Part of a small language model's weights: 7223 steps.
MLP neurons of a small language model. Each row is named by its layer, matrix (up: input weights; down: output weights) and neuron, and shows model dimensions 272-463. Each number is 500 + 25 x the weight over its row's rms, rounded and kept within 0 to 999. Numbers have three digits each.
After each neuron's rows, "fires before" lists the tokens most often just after its 100 highest values on Wikipedia text that the model never trained on. A number after a token or word is its count.

L8.up3364:542505492449495445515501560485513458510475512473502515492498512479556528497480452473522442452462526527514491510489502505528500425522465492515569533464505526507460483513489527478482519488505508430485459480492511465480505507528510516506496509522500514544548507535540474486463505503505542505509474459517469511524472473526513536471527498518485518468491471546510485497482478534510468495500488523467499493590485517507489489519530497462526475474514533485524479497531514513474518518504507512523529468498526525498489476477524494505475483478494530487533501534523523527483494526524477469
L8.down3364:500499502556460511499540541491521550479492511501478509481511512502476491460468496500503511536488445478501483537486527526490524489461523517524488551477488454476540490504532471524519436509490515545477498512506529535560501522494452514504480514451482472442443516472508512496488520467508490537474420509520502532486492537493457521556506514478499486469493519518541524508467488485517538498481506487520519508500527532512466473497505488492507497496483502457475487493518511501510481499493523502509521528503529492504476556539517486496476544499494458466487504501467469528483406550447483461
fires before: " |" 35, " 0" 7, "|" 7, " 1" 4

L8.up746:509523479479506490444476484489495521484448536523507538468542478520488480463509549519451486505542477500494540544515513483520498518515518477494548555511526490517487467546512495531488547457505478515507506518509488508513467500486490479497528493524497567463526487460504499470520482500478530463500489502517487461558483464476500495500513493487594521509529529505475511499512492500468530505529498489511453469503505527482484519491492451510497468510550489512507503530444486513547502488505535532511463462455563518499503475503441504465450530497461490528507499516493514480509524522508513491
L8.down746:505547546514480537536525476501529553473508477479498440504575507491486507480511518518500494474523461446482466528513471505536483505479543499501488522492508519475461514501502530528493519515504492481458439512471500522511507455485498455510500471517492468491517484480505524468506541535511473503490512480506528559538480491442511509482455493472493494480525530484554540491508454485560447516493517506497526524513523481482484451488472538499533527484548528494498491486487517485516484494495491505528491494456458510507507509513444480501478495490481522523543514513473521508503522537458484491
fires before: " of" 14, " in" 12, " on" 8, " older." 6, " weeks" 5, " years" 5

L8.up751:498492535488502538528521441501486527422525518536538468484532507485485535512427553507532507461492515509499516524460467509480479486516494498542517576515492510504509502458517480494499515476557505505526502562528520502549515500519462498538474504507492518493511504521511494468522521504504448477481483506493495526476575511506526521482476530489508489501477511522508536467454507479522505485465511507460498471514479522476496462497508476518518509499548469497507496479516520506458475486484470505484485501492471482462511525486496469503499495491522485505471538481485509503494532458481501536
L8.down751:489488529477484484530500458523469497480513501477529481543555506496510506478538480543504511508527518482523479561509472518487480478482470479526502506565459475497470535495512485539464474457520533512509548518477491473503523489511475528496494489472521537545498523492522515524498527514504488535500463533503506527476520490515550499516491527469490522513542512519503511515437506509494466501489520454486491561536502503523476512495549485510512490498527521500520477496522480549506518482502508513481522493487535485489469506464511482498523503509514566532538492550502549462534475492465512493
fires before: " of" 89

L8.up3199:461490476499481513476488492482534525482490510540495522499509510517470478478465505528531523516494463480487547543500492499483495516486518483467497460493517504479505577477423465477496467499473503534492534478470540537475518513483495538532475499529522511516533520495509506481520507502521480514483503463535519490445505484478532476477499499490492529490539522508509483514484454501499487469490528448478506481451519492536481552532523491515485512501448504463490506478539518518492506495510525509507470491485481527493535527524525564509483546481486520506493487527549546467538496499467484555
L8.down3199:475507450496485513486458500490456511491507533491496491517553512479505504475490500521492509511504468495463562540520506512480534490513468513509538492538516482441484468501482499479491506481527509473509485474499481496504485521524515524503481538464479489480480520524497533519486501496493508514460481488530518515506540510477490496466468537488509502504561519513540475550516481520430522503465499566506547462467490509488515511533493492490501502524532529516475501501474486518482494487517494495520487522495507512531498474531518474520536522523492489471486531484505518515499513507519525525
fires before: "-" 47, "\n" 18, "|" 10

L8.up28:490504508494558478528475510474507503485515468507505484502469512519484516459464549519472510500493472490464497510483475517503494475443492509474483506514548549503473505434511529495498482576486466527454521489476535510474531469539562528530531506428509496522496469481484571464504515492511479520539528504494518492486504485526469495510517471545485483494499479539523472517479537490546518511505479486489493524487462515568482491502466451489466517516492492479528499524497510500461508460488520470474500480512492523536514487497503500470500522487504464502537533501493513487526487516458454517
L8.down28:491474503518517531487500477493511534540488527510506518511523480506531530522470487512544539473514466497539519481531516504481531518519502481505521482501477494475474487485435455527543498501473479491524468444510525482478501561507485449539462504495528517503475517475500481554557507456525515477480515550483498469487524522514508517524483512481495468529477503488469488463481496496442485529524462489503495455527490484469536529501530485483487465505512518531489507495472478505531477505538506527474459484497508513526481467516555528556440478482477521463478548517468475455462511517515493494
fires before: "\n" 71, " 3" 4, " 0" 4

L8.up3942:494484483510453545550480486466509483525470507491510477519490491510504509533501511488499517482501476525504491481536531492504513510495531484511552513491509490442491467500531453554506455544473509487517473491471511538502468515474492457490506492490487466514538515490487508498468487512458525505492520452506548522464489475541492523523478489495493474458517469516520469484536521500518510458526484499517489498529515559479492524547489475494500466524502508524498479502498515499510497476491483498503468489551554514501538470483499524497494493484512477553464536517479522468534517463461515543
L8.down3942:510475574501539502530472490476447524489519486492478507478480495535503525479494525470498523500538479496521493494501492498457511529466501550519492514565511509481495479513504487478524498498476530475510472488528491510452496532469477449523473459456492472490538527515471483496528513467479510496498503486489518506483543484493512463503494488469490477525469479490527450539477536511492510491505486524509501497498468524460472445526473469478523513525497538490509520518482518511509486523518494516497467464510486534524468507541479484471472526499507508473458464489490506531515553452474510507
fires before: "\n" 53, "-" 5

L8.up3633:513466443454517522480502501496471499482523494475472532520517515518509513528487497492520486495495511494537500509480512478457457508474536504484509512507536513504497540518520533508520532508451464482471524492481499485509515497506496468523488513501536483492504518485525483505502521476457459485505468473534473482468543502482478506507510504568532538529480474461475483521491484536519496503483526500507487491546491506530488450524528513505506516485489514516535507515503517493445460463479471497506524491499512450500491536483518480490500506497467521531520476507483545481533541466494488503
L8.down3633:531505446520541481474468470506497512510445496494501541460476482479560494518541535510449481518471471516500491530500513521488478484533530539484524490520537511511464501532511502514481500452463493477521442488488494506473516516519532489497522460538467508464477515523486450487497509488526492521516482551522449512514520504468509489457565480488506504507507482494519522482454531442498480514504487523523469464568505516493500466443508433541489510530473468533482521500532504537493484482495508514493464517514504515491522481493539498518568533492531493459480487500488495470499509486473500499
fires before: "\n" 96

L8.up1084:498532501519516510521495524483478537520491513483500496514489491536467497497517504545496497492507529522488455521531521478497484491518497501562531475514479512528511448513484513518525530502533494441459449502503489508483512472489447492491503468471507494465502528517501435469536444509489469499515453504499547483505533487513488496455489514491492474530528548519493504513472506538515516484478559500545469481530486472527506503563531482463489488489454493468478481539466495505507504527530514471467492467540542526488480484512464508514459512517471493445473462497509474520537470488488508493
L8.down1084:480514520493491498530437431484495516504484521487466475508476560491518511558523497490526485511483525479501475497515472488532525529544507464496475486500521532521501483527479442551491493473500468544521503522501500516500512509475494490544502523514477521538501454499510494496512515500521481475493484524465511520485524481483487474500506483500497519505495507499529485482509516481482489514489515502502452525532512527462507467459515533465497498477490518538495423464515499461465499484497483531498499542489458517536490512515540527454491486456508485424485502513489508527516481573480504500
fires before: "\n" 39, "===" 12, ")" 4, "s===" 4

L8.up4007:483496501530539520462487496480541518487501487501488549500497508489497513462496507516451454492490508490515518510494505476505461530523488554486525478490553498471522500490525509532490486488509499557516445476501510517526515516508529493550546513525499473512571507528492488503518476462503462491508472500487473523524503490502486539480486507451492511508463528494523503507506490487477509483476455491514507478494470555558510500442528507467432490467463531525482482498497493457538506507480508510485499516533485531529467488422529472486465517518514503498514505529459471504525562462527540520
L8.down4007:488521469517517513520502495482513527487444503486525509477483492501483493485477485479518524497482512499507532481459492496460485527481508484489492459522540516502509519513538519546507486497478474521537490468473509503500511522526462525511482488474470535468479509456497492491454508468509477465534522509481484470483446464475481544513522503459502491507484490506508470491513532468529482551504502490456517512538489521570497484498482544505525514458538475511516527525507524492508512510510478488486532451524474513508471534548484509540521489431498532465523529486453522512464502461475482526
fires before: "\n" 54, " |" 21, " January" 4